Weights of a small GPT-style language model, trained from scratch on English Wikipedia: width 384, LayerNorm before each block.
MLP neurons of a small language model. Each row is named by its layer, matrix (up: input weights; down: output weights) and neuron, and shows model dimensions 80-175. Each number is 128 + 24 x the weight over its row's rms, rounded and kept within 0 to 255.
After each neuron's rows, "raises" lists the tokens whose logits its output raises most directly, leaving later layers aside.

L13.up532 [142 120 115 124 141 118 109 109  89  83 126 191 126 106 141  91 118 122 135 140 154 166 104 112 118 118 139 150 173 120 156 136 142 148 150 127 123 106 142 126 147 163 184  94  82  86 137 119 141 147 125  82 127 109 111 118 131 106 124 160  99 152 144 186 107 114 124 106 141 110 103 132  98 117 104 122 130 128  57 130 155 167 135 111 123 103 118 108 175 139  99 102 166 169 136 125]
L13.down532 [173 133 109 108 155 123 119 146 115 114 105 126 122  63 131 108 120 118 129 115  92 138 135 130  55 105 170 221 155  83 137 184 155 128 133 122 100 124 136 127 146 156 170  86 127 107 127 121 106 117 116 123 124 133 100 136  87 138 189 140 149 172 160 135 128 100 116 117 157 116 151 167 138 137 127 161 220 134  80 148 149 140 145 122 136  64 121 129 116  95 103 139 131 123 122 119]
raises: "2", "4", "0", "1", "5"

L11.up587 [124  86 111 107 134 113 128 119 136 114 121 141  74 126  37  99 140 134 120 132 121 188 141 143 123 130  95 150 120 145 131 144 144 163 120 135 126 152 125 103 103 108 148 129 115 112 119 105 168 128 114  98 153 119 101 139 147 101 132 141 133 131 134 122 155 162 108 105 178 146 110 111 138 130 118  79 109 173  71 148 111 185 120 129 140  84 118 157  95 162 108 102 142 122 147 124]
L11.down587 [117 113 100 163 123 153 125 120  91 100 140 164  63 103 128 152  93 146 113 143  69  82 108 128 110 123 124 154 164  71 125 119 153  92 122 131 125 113 128 162 150 119 136 126 103 139 132 107 139 130 100 128 141 109 101 159 122 140 131 105 102 145 160 148 107 101 130 141 100 112 124 178 159 142 130 153 100 150 116  99 111 161 143 130 158  84 137 116 135 138 100 144 111  96 156 162]
raises: "3", "6", "0", "1", "ac"

L11.up748 [112 146  93 121 128 109 155 131 119 125 130 181 130 154 126 110 133 121  99 143 142 145 185 134 105 103  87 147 117 130 113  98 149 118 133 109 153 120  94 168 175 139 128 137  90  97 143  93  87 103  92 155 133 141 115 139 108 136 151 126 117 156 109 131 135 153 121 143 109 104 135 111 153 100 132 163 139 115 149 156 129 111 157 125 123  84 144 123 109 122 143 125 106 141 122 168]
L11.down748 [ 61 121 152 145 160 169 137  92 126 117  70 137  94 201 128 121 143 141 150 109 149  57 174  90 133 118 122 149 109 129 129 169 132 152 132 128 127 144  95 145 152 127 156 169 137 124 123 134 131 126 135 143 134 160 104 137 107 134 121 117 133 137 115 117 104 144 136 108 124 129 188 133 135  69 113 131 107 112 171 154 145 159 161  94 126  83 131  88  96 108  97 140 129 124 140 111]
raises: "uel", "ía", "yo", "ches", "kin"

L11.up68 [122 171 148 114 133 136  82 126 116 117 116 140 134 111 119  90 142 140 131 125 106 120 109 126 140 143 157 135 158 140 163 157 122 156 166  93 132 147  97 117 162 161 155 126 106 137 157 113 153 149 119 136 100 131 155  68 155 133 153 116 111 136 108 128 136  95 153  90 113 119 120 121 145  68 124  83 170 106  78 154 122 112 135 139 126 137 142 155 162 159 152 130 114 142 111 100]
L11.down68 [138 191 124 137 121 168 112 108 137 141 142 156 145 135 123 140 144 145  90 115  88 129  86 131 134 165 124  39 142 123 132 136 100 126 112 148 139 117 127  90 147 146 120 115 112 149 133 176 177 112 135 143 112 126 113 119 140 140 124  71 104 121 141 106 134  98 105 163 109 126  98 116 154 127 127 151 157 129  70 154 134 137 151 123 108 112 107 126 136 215 137 145 146 100 122 122]
raises: " they", " these", "but", " this", " although"

L7.up224 [ 94 154 144  80 158 138 133 132 128 103  99 139 144 161 113  85 115 123 112 141 116 171 102 139 148 162  96 174 120 128  97 172 111 121 167 161 116 140 105  91 115 165 105 115 137 140 105 110 119 121 120 136 157 111 160  79 145 127 164 119 135 152 146 151 144 101 179 108 124 136 124 148  94  89 121 104 134 122 117 164 129 135 136 140 107  60 145 111 142 142  94 173 122 109 101 152]
L7.down224 [128 153 149 121 159 128 120  98 118 106  93 171 156 139 167 116 135  90 130 149 142 136 143 164 104 114 113 210  95 175 110 119 111 106 116 111 135 137 106 123 128 101  87 162 104 153 123 152 101  86 131 129 130 166 126 133 114 155 128 141 104 104 153 112 136 116 131 125 126 137 128 149 143 162 124 165 135 141  63 133 106 134 151 107 147 108 117 112 147 165 107 112 121 105 118 158]
raises: "ain", "ch", "ice", "ered", "ail"

L8.up732 [136 134 124 105 105 124 118 116 125  89 127 118 115 169 127 126 121 133 135 126 118 163 135 151 155 143 164 139 121 153 134 138 121 153 192 152 103 113 130  66 168 103 148 181 113  92 106 141  97 103  83  75 123  85 122 152 119 143 142 163 137 146 152 121 105 137 141 154 147 121 143  85 100 121 143  75 134 129 133 155 166 150 106 150 121 109 105 161 145 123 147 128 113 115 103 114]
L8.down732 [141 105 132 145 149 123 166 110 115 116 101 117 114 102 144 189 106 123 133 117  79 122 141 133 122 118 115 118 134 131 139 159 120 100 121 151 139 134 121 132 153 130 124 137 142 148  94 120  94 144 123 110 115 117 127 160 148 129 160 154 164 127 108 119  86 132 171 119 160 112 179 137 104 117 128 138  94 169 136 132 109 105 137 167 147  92 152 120 107 163 150 137  96 115  47 104]
raises: "ly", "ari", "aria", "ary", "ora"

L13.up245 [124 138 123 136  89 107 167 114 102 127 145 120 119 136 145 149 145 113 146  85  98 122 114 174 126 136 107 126 124 141 156  88 169 144 133 134 131 149 116 126 137 142 157 160 155 102 136 136 139 150 126 115 102 152 129 148 103 161 110 125 147 133  94 119 167 164 130 128 152 122 145 124 169 150 159 172 127 138  88 140 119 159 145 136 114 164 112 152 114 133 139 123 126 176 137 135]
L13.down245 [ 97 127  94 124 143 136 109 149 130 136 133 133 121 126 155 120 115 133 122 117 155 148 126 114 159 141 146  67 114 138 102 154 127 110 164 162 135 156 152 121  96  84 141 151 109 135 111 156 155  78 110 112 163 122 126 102 125 125 150 126 101 152 137 122  92 101 130 103 106 119 145 132 128  89 128 124 149 139 127 108 166  91 144 100 133 108 118  82 127 128 102 143 107 154 102 124]
raises: "cent", "ff", "gg", "te", "tic"

L13.up697 [ 83 140  47 116 110  99 130  97 101 110 109 125  85 107  84 112 134 171 173 100 107 126 128 153 156 111 181 139 162 142 130 138  77 171 158 164 152 115 122 104 117 136 135 121 137  77 100 151 102 131 100  96 162 118 116 127  89  97 136 100 132 110 154 112 152 125 114 138 145  97 126 107 121 120 105 107  84 108 123 126 121 145 107 186 131  95 128 102 120 144 121 119 138 167 128 153]
L13.down697 [143 158 119 113 107 134 132 132 138 163 161 124 103 108 147 114 105 157 140 120 133 148 155 146 116 132 152  77 122 125 145 131 119  62 119 157 129 145 138 150 149 111  75 142 135 128 169  87 139 103 105 130 170 131 145 103 116 134 149 121 152 127 102 111 145 123  94 130 123 123 114 146 118 112 154 134  86 163 143 154  64  87 139 143 114  87  86 116 119  73 109 142 137 163 112 126]
raises: "ation", "ating", "ated", "ing", "ant"

L12.up196 [103 122 143 148 153 130 144 106  78 124 113 160 120 154 130 128 142 109 150 144 174 155 133 125 141 164 113 129 148 138 157 106 108 107 109 182 122 154 107 103 153 106 128 162 155  87 128 136 132 137 104 117 165 117  87 104 120 127 124 154 104  92 130 160 140 121 113 166 129 132 120 143 139 166  75 136 108 105 137 128 154 128 114 151 103 130 119 101 121 129 103 109 130 132 156 134]
L12.down196 [147 150  84 138 133 137 158 149 212 149 140 109 122 126 115 173 171 129 123 113 122 160  97 134 119 110 163 136 157 106 107 125 146 110 180 101 115 108 125 178 101  91  61 131 126 128 148 119 109 124 105 133 110 151 167 154 113  86  97 136 166 110 138  94 101 153  88 134 131 112 147 112 129 149 165  83 146 138 110 150 130 159 155 102 113 146 147 162 120 144 134 143 128 120  97 118]
raises: " wife", " father", " herself", " husband", " himself"

L4.up571 [138 101 106 168 123 166 122 137 129 106 105 119 124 132  99 108 144  99 136 130 148 134 153 111 133  80 150 159 163 165 142 139 127 106 143 126 128 162 111 122 116 139 151 116  64 118 130  84 129 162 101 106 119 139 117 136 131 126  98 147 105  57 136 154 108 118 135 139 140 144 117 113 112 150 109 125 130 108  79 127 114 146 132 118 103 127 133 129 157 148 154  87 169 127 109 133]
L4.down571 [140 167 139 107 107 109 119 158 149 145 108 103 123 112 128 104 111 132 113 142 125  87 123 165 138 135 126 185 166 171 138  93 134 157 159 146 148 137 126 138 113 210 114 113  96  87 175 105 148 119 124  90 152 150 153 117 107 177 140 144 152 140 134 132 118 120 135 146 120 111 128 117  82 122 138 126 127 111 151 137 147 103 139 134 138 146 105 128 131 158 121  75 109  90 123 101]
raises: "err", "ire", "rap", "rav", "rm"

L4.up484 [ 89 106 146 126 122 135 136 109  86 117  97 164 122 144 118 141 121 108 129 146 129 153 180  88 126 142 140 154 159 106 129 101 112 164 146 190 111 143 116 116 136 151 125 165 137  95 111 122  92 153  87 137 121 106 136 124  92  99 129  99 127  80 122 109 113 134 101 165 131 116 143 137 171 124 110 108 191 123 114 116 141 176 148 136 130 111 159 149 152 147 122 132 139 105  97 107]
L4.down484 [ 96 131 142 128 137 141 162 162 182 103 109 155 101 131 155 135 132 167 131 158 151 142 139 123 133 165 153 117 122 127  84 121 124  87 142 118 127 121 153 130 114 142 142 140 107 103 124 147  83 140 128 138 130 125 136 153 132 137 113 122 147 125  83 150 137 141 104 106 156  73 153 134 106 140 112 156 163 110 133  86 114  91 143 146  84 123 109 148 173 180 110 109 162 119 139 172]
raises: " Company", " Union", " Association", " Club", " Bureau"

L11.up486 [ 94 144 145 124 124 120 115 131 128 152  97 119 141 137 169 128 136 112 110 112 193 132 153 101 120 107 148 155 137 157 145 102 100 130 119 138  97  96 100  94 113 109  76  91 136 122 138 136 157 165 140 133 120 165 111  86 164 113 118 160 118 128 125 147 123 130 104 128 177 132  97 157 142 114 110 169 148 131 127 141 127 103 129 101 152 177 130  94 135 139 169 107 122 156 112 123]
L11.down486 [119 148 105 164 141 102 158 125 152 123 132 157 131 117 157 128 148 131 139 149 116 153 105 113 103 125 139 189 111 144 118 133  95 154 101 101 144 116 122  89 107 125 126 114 150 119 125 104 126 122 152  92 123 155 120 128  90 138 123 132 128 142 123 126 126 174 127 168  99 102 133 115 153 113 107 112  82  81 131 120 116 142 169 117 127 135 136 131 113 117 111 136 127 120 122  95]
raises: "ce", "hed", "cal", "ci", "h"

L12.up326 [125 144 104 136 138 133  98 141  97 125 137 159 111 128 111  95  84  89 121  83 142  86 137 182 148  91 174 139 130 139 130 142 113 127 143 136 146 129 100 117 119 130 104 124 108 147  85 143 136 137 110 151 138 123 163  75 129 105 124 140  98 148 118 147 114 127 181 142 167 105  93 145 150 124 146 125 155 137 129 108 104 131 148 127 121 113 137 104 148 146  98 103 114 142 144 103]
L12.down326 [169 146 136 139 130 153  93 128 122  76 115 102 114 117 119 135 158 142 117 178 125 155 133  76 151 111 118 100 170 119 165 170 101 102  94 126 119 151 143 111 112 142  93 151 127 131 107  73 130 125 110  99  95 124 133 156 117 114 109 132 163 115 103 128 157 162 116 112  88  94 124 143 108 134  79 153 108 132 169 123  94  76 154  94 166 146 106 146 134 130 166 143 155 151 130 128]
raises: "ation", "ated", "of", "ant", "ore"

L13.up674 [136  92 128 131 109  77  74 147 129 134 113  80 129 145  87 115 154 101 106 106 160 129 134 175 131 127 136 131 178 125 135  99 141 118 144 144 120 109 105  86 168 113 123 170 116 142 175 158 114 176  64 146 157 110 136 134 129 104  96 147 143 111  85  71 112 121 132 139 107 146 126  91 126 142 102 153 117 131 126 150  69 162 110 101 133 137 138 104 151 131 164 121 116 117 121 143]
L13.down674 [118 124 112 109 148 150 173 133 102 122 141 157 134 174  95 178 129 143 136  87 148 119 137 101 137 110 130 137 118 111 164 120 123  97 107 180 139 134 129 138 111 142 132 121 148  83 151 107 111  89 164  92  91  84 111 145 138 193  95 142 185  91 138 154 112 136 156 120 135 142 154 157 152 133 117 107 124 122 146 101 182 103 107  79 119 169 152  93 153 141 130  89 132 107 147 116]
raises: " to", "um", " into", " with", "ibi"

L2.up65 [110 117 157  96  90 105 147 115 126 145 111 121 102 153 133 139 152  71 117 125 158 124 122 111 168 122 117 171 135 138 108 135 112 117 134 134 104 116 119 147 135 129 132 163 125 132 134 126 130 193 135  88 116 128 171 134 126 120  87 140  74  88 103 158  95 139 143 144 119 162 140 147 134  76 113 121 184 138 109 116 133 130 150 155 147 147 135 127 116 141 119 135 108  94 130  97]
L2.down65 [102 126 151 118 131 100 138 152 140 124 149 108 118  98 159 136 126  91 131 151 186 115 111 135 114 134 164 242 126 141 115 124 170 111 120 123 146 129  99 177 118 121 123 147 139 176 130 152 140 157 142 111 222 131 135 126 104 127 102 154  80 178  98 106 145 113 141 120 121 142 103 109 160  84 136 113 145 125  97 124 105  90 126 128 154 105 104 129 116 142 136 133 130 117 201 114]
raises: "n", "ns", "nd", "nt", "nes"

L11.up229 [117 133  99 108 101 114  88 134 118 128 132 102 135 148 126 131  93 114 136 129 134 128 145 118 128 131 142 141 132 129 162 137 132 141 151 129 120 126 127 103  69 101 154 176 156 115  70 148 155 160 106  95 131 112 161 122 152 106 160 186 144 140 132  98 109 105 175 124 105 183 110 138 135 127 112  97 114  96 124 138 108 144 124 163 120 136 139 164  79 123 109 150 147 131  91 102]
L11.down229 [120 135 148 135 124 156 120 161 138 150 127  59 138 127 159 111 165 144  90 146 117 103 125 120 110 149  86 172 133 144 109 105 112  91 149 145 138  93 174 133 154 135 132 119  92 118 149 136 106 104 133 123 133 128 130 127 103 154 150 117 106 134  98 150 126 148  67 139 152 159 103 130 167 172  68 129  65 130 129 174 113 146 125 143 132 125 185 116 146 126 121 116 138 101 119 152]
raises: "ne", "ni", "est", "nes", "nel"

L10.up28 [116 142 120 118  90 159 127 120 122 137  82  95 112 102  82 140 151 110 103 135 147 149 105 129 139 105  98 150 129 134  98 158 117 140 199 132 148 135 153 128 139 131 117 102 121 101 146 117 154 153 126 174 163 149 138  78 105 126 143 145 101 118 150 127 158 125 132 125 113 175 141 121 143  86 127 105 155 128 152 143 160 135 104 140  98  85 165 129 110 114 126 131 124 161 125 162]
L10.down28 [146  97 108 131 130 158 123 108  99 116 128 144 132 175  91 121 125 169 113 148 151 131 136 109 161 153 157 118  94 187  91 162 134 130  98  97 136 171 139 137 137 136 133 127 106 159 126 132 143  76 145 174 162 134 191 137 114 140 125 146 135 126 143 110 120 138 186 147 126 156 123 135 142  74  97  97 151 121 171  90 121 122 125 110 155 110 113 155 150 117 161 101 166 101 135 118]
raises: "ni", "ner", "n", "no", "ée"

L13.up623 [ 89 151 141 126 124 115 151  71  97 151  78 130 120 128 128  93 100 110 149 112 134 125 117 105 142 119 127 152 135 138  91 121 144 192 152  86 143 151 114 147 109 170 118  98 135 146 152 153 167 128 117 142 133 118 169 121 144 171 150 126 146 128 171 123 143  96 177 137 186  89 153 195 144 133 114 169 132 137  82 142  93 117 150 134 128 141 120 116 143 155 152 116 106 136 142 130]
L13.down623 [157 178 145 149 133 100 112 158 139 121 181 108 179 138 132 124 116 152 101 132 110 117  92 150 133 114 121 110 117 121 136 142 124 112 149  77 100  85 137 116 154 152 136 123 128  97 139 125 144 146 107 132  82 110  78 124 118  67 111 134 132 113 123  61 146 138 112 144 103 124  95  89 128 105 141  96  63 122 137 110 129 115 137 157 172 124 161 150 154 151 153 136 133 130 138 109]
raises: " it", " these", " they", " he", " she"

L10.up695 [128 116 141 123 161 170 145 136 126 114 148 131 130  94 171  91 105 154 170 134 139 135 114 144 119 103  90 129 144 158 125 142 119 169 112 108 125 149 122 179 157 146 182  99  65 182 114 157 125 129 114 116 167 146 138 152 116 149 114 138 105 124 151 148 153 112 160  97  96 117 170  89  84 131 138 184 132 139 105 146 109  98 149 127 120  76 127 130 139 125 117 101 123 154 144 139]
L10.down695 [126 129 102 145  73 135 115 135 148 169 143 122 128 153 109 131 154 103 119 148 125 121 126 100 114 136 153  87 141 125  94 108 113  89 121 134 112 107 153 113  96 132  93 129 160  69 126 128 130 114 155 127  56 105 107 140 140 149 121 137 160 135 131 120 120 100  89 163 189 129 107 119 153  94 154 104 116 135 104 109 118 171 148 168 136 120 138 140 114 143 146 147 158 132 195 125]
raises: " the", " some", " this", " a", " these"

L10.up528 [138  90 131 109 100 102 121 113 103 135 116  98 131 180 149 113 146 141 113 155 112 131  98 143 131 140 143 147 121 112 116 149 120 151 169 162 136 118 110 131 109 153 162 148 127 113 131 129 105 112  75 166 126 115 122 109 155 141 145 136 128 113 142 150 166 155 131 108 188 144  99 149 121 160 108 125 157 148  91  95 115 131 161 111 112 137 162 140 176 191 125 118 112 113 116 108]
L10.down528 [ 97 109 148 144 128 117 144 140 108 126 184 108 127 147 108 111 114 131 148 108  94  98 102 156 146 153 149 156 129 139  74 133 126 124  97 116 128 111 125 168 127 127 157 131 147 140 123 141  80 144 150 135 148  92 178 153 113  95 111 136 128  96 134  92 148 181 158 114 112 177 131 139 150 163 115 144 133 119 132 109 117 149 123 143 143  88 101 127 151 123 125 109 119 143 102  96]
raises: "s", "sl", "ake", " behind", "es"

L8.up371 [ 93 130  97  99 114 107 127 101  92  90 131 145 166 139 120 100 135 100 204  95 118 163 123 136 128  97 144 143 143 129 139 137 168 148 111 130  92 122 129 132 106 122 188 144  67 126 124 134 134 109 102  72 119 122 141 131 174 144 128 147  94 108 102 104 144 140 182 135 118  69 127 133 130  83 125  88 121 137 130 140 104 148 103 145 117 143  92 142 143 137 136 154 143 150 118 126]
L8.down371 [141  89 155 100  84 150 102 146 131 116 119 118 113 186 220 128  98 119  77  98 121 112 131 122  94  92 167 111  98 136 163 128  84 144 103  92 146 114  87 130 116 137 125 164 127 163 126 102 139 136 141 137  72 115 189 129 110 136 123 151 118 122 130 157 149 164 122 137  99 176 120 114 133  86  90 108 154 175 130 153 151 114 123  91 134 152 150 117 111 127 131 121 138  97 166 101]
raises: "og", "ija", "udi", "oma", "ue"

L13.up123 [162 143 105 127 120 131 166 120  91 150 158 157 118 166 148  94 143 104 156 111 140 161 123 127 110 139 122 129 131 157 125 118 151 166 145 145 130 146  95  83 150 174 182 116 128 104 109 139 140 147 109 111 147 140 149 128 162 128 113 116 123 108 105 145  88 128 138 115 161 168 133 105 137 146 162  79 132 117 143 124 186 121 130 180 131 118 175 133 114 149 119 128 151 123 125 107]
L13.down123 [137  80 137  92 121 133 133 101 131 122 141  90 119 131 131 144 170 170 138  61 181  80 157 129 112 136 125 102 173  93 134 122 100 125 121 163 158 137 159 128 171 129 119 107 109 105 170 112 111 101 143 134 119 133 155 152 186 143 140 152 118  90 119 110 155 151 143 126 147 140 129 184  96 172 125 129 130 132 139 119 108 121 100 113 133 134 124 132 138 157 134 101 124  89 116 146]
raises: " to", " into", " Place", "ift", "ous"

L8.up535 [101 104 125 115 137 111  87 161 122 107 138 149 105 103 121 128 108 129 181 142 151 129 108  81 113  87 133 126 113 153 143 112 114 113 161  93 127 147 149 136 147 162 153 140  90 114 102 128 109 135 125 114 138 143 104 150 112 114 149 142 156 127 134 157  95 108 111 136  97 143 142 165  96 137 111 123 118 118 130 147 109 143 145 176 140 141 104 136 138 113 122 139 166 132 111 139]
L8.down535 [131 117 158 143 148 118 127 107 117 125 124 158 146 143 143 103 104 137 112 151 132 117 126  95 139 137 114 140 162 133 137 132 112 140 105 165 151 140 108 147 139 134 114 153 145 162 133 124 143  85 153 152 122  64 180 117 126 120 131 102  75 150 129  88  98 159 134 160 150 149 110 100  92 105 132 104 116 107 127 154 114 157 169  58 113 109 145 108 117 105 103 151 146 141 114 113]
raises: "hab", "h", "iac", "ial", "iate"

L13.up651 [168  84  92 139 134 127  81 112 107 127 129 154 105 126  69 151 144  96 120 113 129 138 143 127 140 150 145 150 153 133 120 141 108 158 143  99 132 143  60 111 120 157 136 132  83 135 101 105 102 141 131 132 111 132 145 105  97 131 120 127 142 125 140 137 131 158 179  93 118 127 151 129 131 135 179 154 112 100 114 105 142 130 138 106 142 147 180  89 137 175 102  96 151 116 116 140]
L13.down651 [160 135 122 111 119 120 115 148 133  94 149 114 162 147 148 107 130 128 168 151 105  96 131 158 117 161 160 186 132 135 107 112 183 123 119 126 133 147 123 146  88 160  78 143 119 120 146  87 149 129 150 141 158 162 115 128 109 123 123 122 137 127 114 168 155 122  88 121 126  76 130 139 145  90 133 106 105 140 133 136 126 108 149 155 174 101 149 139 143 126 101 109 144 124 115 107]
raises: "ers", "ering", "less", "list", "er"

L8.up675 [123 100 104 145 134 132 144 145 137 143  52 161 107 123 110 125 122 146 148 145 142 138 144 116  91 130 179 154 138 143 137  95 135 149 120 153 154 110 101 144 165 108 152 203 131 114 132 122 140 129 152 113 131 101 109 109 105 119 113 130 120  92 112 122 145  72 150 153 161 108 158  82 151 141 118 133 116 135 116  95 140 114 154 120  83 115 118 131 118 126 139 121 123 153  98 114]
L8.down675 [143 132 102 137 101 113 133 137 141 136  67 125 124 113 115 101 117 141 151 171  95 102 161 118 102 139 131 178 107 125 120 184 129 130 120 103 121 118 107 130 117 112 150 158 109 166 113 141 178 125 155 103 128 115 154 158 118 118  96 129  94 155 100 124 134  98  95 111 153 157 126 113 135 142 169 105 121 142  88  86 131 146 138 146 112 107 129 104 120 151 150 143 137 132 150 131]
raises: "ical", "ics", "ically", "ici", "ology"

L11.up156 [151  85 104 125 139 144 104 112 125 116 121 141 119 144 104 150 160 161 123 126  92 114 147 105 122 123 137 138 143 164 115 119 123 151 101 207 102 135  85 111 156 136 143 124 128  81 141 114 124 109 108 172 157 116 116 117 105 145 144 174 129 147 113 167 153 177 107 113 110 121  97 100  99 105 120 109 114 136 109 102 154  96  89 124 109 122 137 154 128 134 132 153 136 104 145 136]
L11.down156 [103 177 135 130 125 123 144 141 109 120 130 122 176 146 154 108 103  96 145 134 154 134 101 122 149  91 122  99 107  99 167 122 142 110 148  67 108 139 152 125 117 126  99 155 119 142 116 110 138 108 167 105 142 132 155 126 144 158 113  81 117 161 110 128 126 108 159 129 104 137 162 155 145 167 135 105 133 122 141 160 102 126 195 128 182 115 132 106 152 137 101  94 129 181 101 104]
raises: " singles", " Artist", " Festival", " concert", " competition"

L10.up437 [124 140 102 127 114 111 193 125 105 118 134 148 119 133 104 107 130 103 172 143 148  97  97 147  72 110  96 138 124 127 134 138 129 119 126 130  90 143 146 107 118 160 129 101 146 154 147 120 137 124  93 114 151 100 134 106 143 140 146 112 109  97 128 148 131 128 111 147 153 188  98 146 107  90 155 136 126 151 113 108 140 182 134 120 140  85 141 135 158 132  79 151 115 118 122 150]
L10.down437 [161 148 114 144  85 136 118 150 138 144 106  71 151 171 123 128 103 135 157 106 117 131  89 108  99 103 117 163 136 143 123 150 144 136 164 122 149 118 114  92 115 126 151 176 180 129 161 129 125 145 142 164 171 128 142 134 129 107 147 149 110 144 108 150 133 151 139  84 106 145 139 102  73 113  98 153 148 174 124 143 115 110  91 105 167 125 107 152  88 159 148 127 154 101 139 143]
raises: "ny", "th", "ly", "tha", "ni"

L11.up590 [146 130 105 152 140 129 133 112 110 195 117 145 105 137 102 156 126 136 142  90 148 154 169 151 145 143 129 163 106 163 117 102 124 144 130 138 104 150 141  98 140 141 128 168 143 108 136 133 126 200 154  59 153 143 116 119 122 108  95 153 113 121 110 104  87 123 111  82 102 120 148 117 162 113 136  70 171 125 135 131 119 119 148 119 130 103 126 109 135 118 107 105 139 121 106 135]
L11.down590 [159 112 151 104 162 111 145 102 110 112 123 108 129 121 107 102 116 111 126 116 159 123 125 131 122 136 114 187 129  83 160 102 117 141 124 108 114 123 150 143 133 140 138 103 181 111 149  67 136 175  85 138 120 127 120  88 124 127 160 143 170 154 164  99 125 139 117 147 143 120 180 129 164 140 141 128 136 110 108 109 144  87 139 103 151 111 126 133 112 185 121 170 135 134 153 111]
raises: ":", "—", " featuring", " starring", " America"

L11.up29 [124 146  96 140 158 194 163 121 153 143 135 142 132 132 150  90  74 112 115 147 136  99 152 152 149  64 141 131 135 136 130 113 138 131 153 172  98 100 160  94 131 123 132 102 140 110  99 121 115 134 111 107 106 133 129  90 144 133 182 125 155  89 175 127 169 112 106 166 104 112 110 166 144 160 168 105 121  87 133 155 120  99 109 112 136 113 125 114 145 142 184  98 120 167  97 130]
L11.down29 [121 124 109 106  94 123 109 135 124 130 140 114 123 132 129 132 175 144 116 131 144  86 118 119 139 142 116 140 161 123 198 129 146 143 156 148 142 115 145 115 127  89 113 158 112 153 149 101 116 171 142 153 154  89 164 163 155 151 127 140 124 168  90 127  92 172  97 133 149 107 117 127 143 130 132 140 109 102 118  79 143 165 109 180 132  96 116 117  86 117 125  80 152 143 118 114]
raises: "ste", "st", " terms", "str", "roll"

L13.up300 [145 157 105 170 114 111 118  90 103 198 133 115 110 128  96 138 163 124 165 142 110 144  98 144 123  81 117 147 158 130 162 126 110 137 129 131 102 101 118 119  76 131 114  94  87 149 157  73 100 148 120 189 147 163 124 122 187 127 102 152 105 141 129 167 103 124 119 102 164 147 116 159 142 116 130  91 116 149 101 127  84 143 101 138 128 129 126 146  61 153 125 117 155 126 179 108]
L13.down300 [160 159 129 185 116 102 116 169 116 146 157 129 119 126 123  92 123 137 108 149 148 138 138 137 108 140 127 115 147 141  97 116 109 114 109 119 107 123  70 104 180 139 120 160 119  81 163 138 121 121  85  94 140 142 125 135 105 113 101 153 100 153 140 114 161 164 123 133  92 142  92  97 180 143 151 107 101 131 131 141 155 102 139 146 115  98 137 153 101 160 152 117 113 151 131 131]
raises: " they", " it", " she", " he", "ase"

L2.up741 [108 107 131 154 110  83 115 144 117 143  99 126 123 126 143 111 137 112 106 107 164 138 121 141  97 133 136 151 104 139 200 113 132 144 137 153  82 110 144  93 122  79 125 164 128 156 115 143 133 135  89 116 146 105 138 101 147 130 103 140 124 156 112 114 152 157 112 199 133 160 157 146 151 122  96 128 124 161 128 148 127 140 150 120 108  75 108 112 154 131 132 178  93 156 156 119]
L2.down741 [119 117 156 161 129 130 108 125 110 147 141 139 172 121 125 144 131 116 120 102 110 101 143 141 127 118 127 199 101 119 139 129 151 123 148 172  92 111 116 116 113 131  95 145 117 157 133 112 139 105 109  96 147 117 140 128 104 144 148  98 155 141 104 135 159 146 109 152 128 167  72 115 162 117 121 121 156 143  62 130 100  88 117 132 143  93 128 115 169 121 144 118  86 153 157 126]
raises: "here", "her", "house", "ric", "ori"

L12.up482 [138 123 101 141 100  90 171 131 125 130 166 136 127 135 109  84 117  51 105 139 147 144 127 150 134 159 136 143 166 197 132 171 171 142 139 142 149 179 115 131 110 167 107 133 147 127 124 142 159  71  93 107 126 133 106 114 125 123  89  97 101 112 140 165 117 153 139 164  90 127 127 137 123 118 121 149 134 140 108 112 136 125 135 124 139 143 155  93 152 123 112 110 125 101 144 178]
L12.down482 [100 155 126 143 106 152  89 159 116 130  82 101 112 111 124 148 130  97 109 164 131 121 123 134 147 114 120 183 135 179 113 150 171 106 133 105 141 134 132 131 127  96 127 163 112 132 120 122 117 142 160  99 152 155 142 121 149 126 146 114 163 128 109  56 144 105 133 123 160 163 125 128 147 137 125  82  83 158 126 106 118 129 106 177 132  94 128 198 157 148 127 118 168 140 167 125]
raises: "n", "ns", "ne", "et", "nis"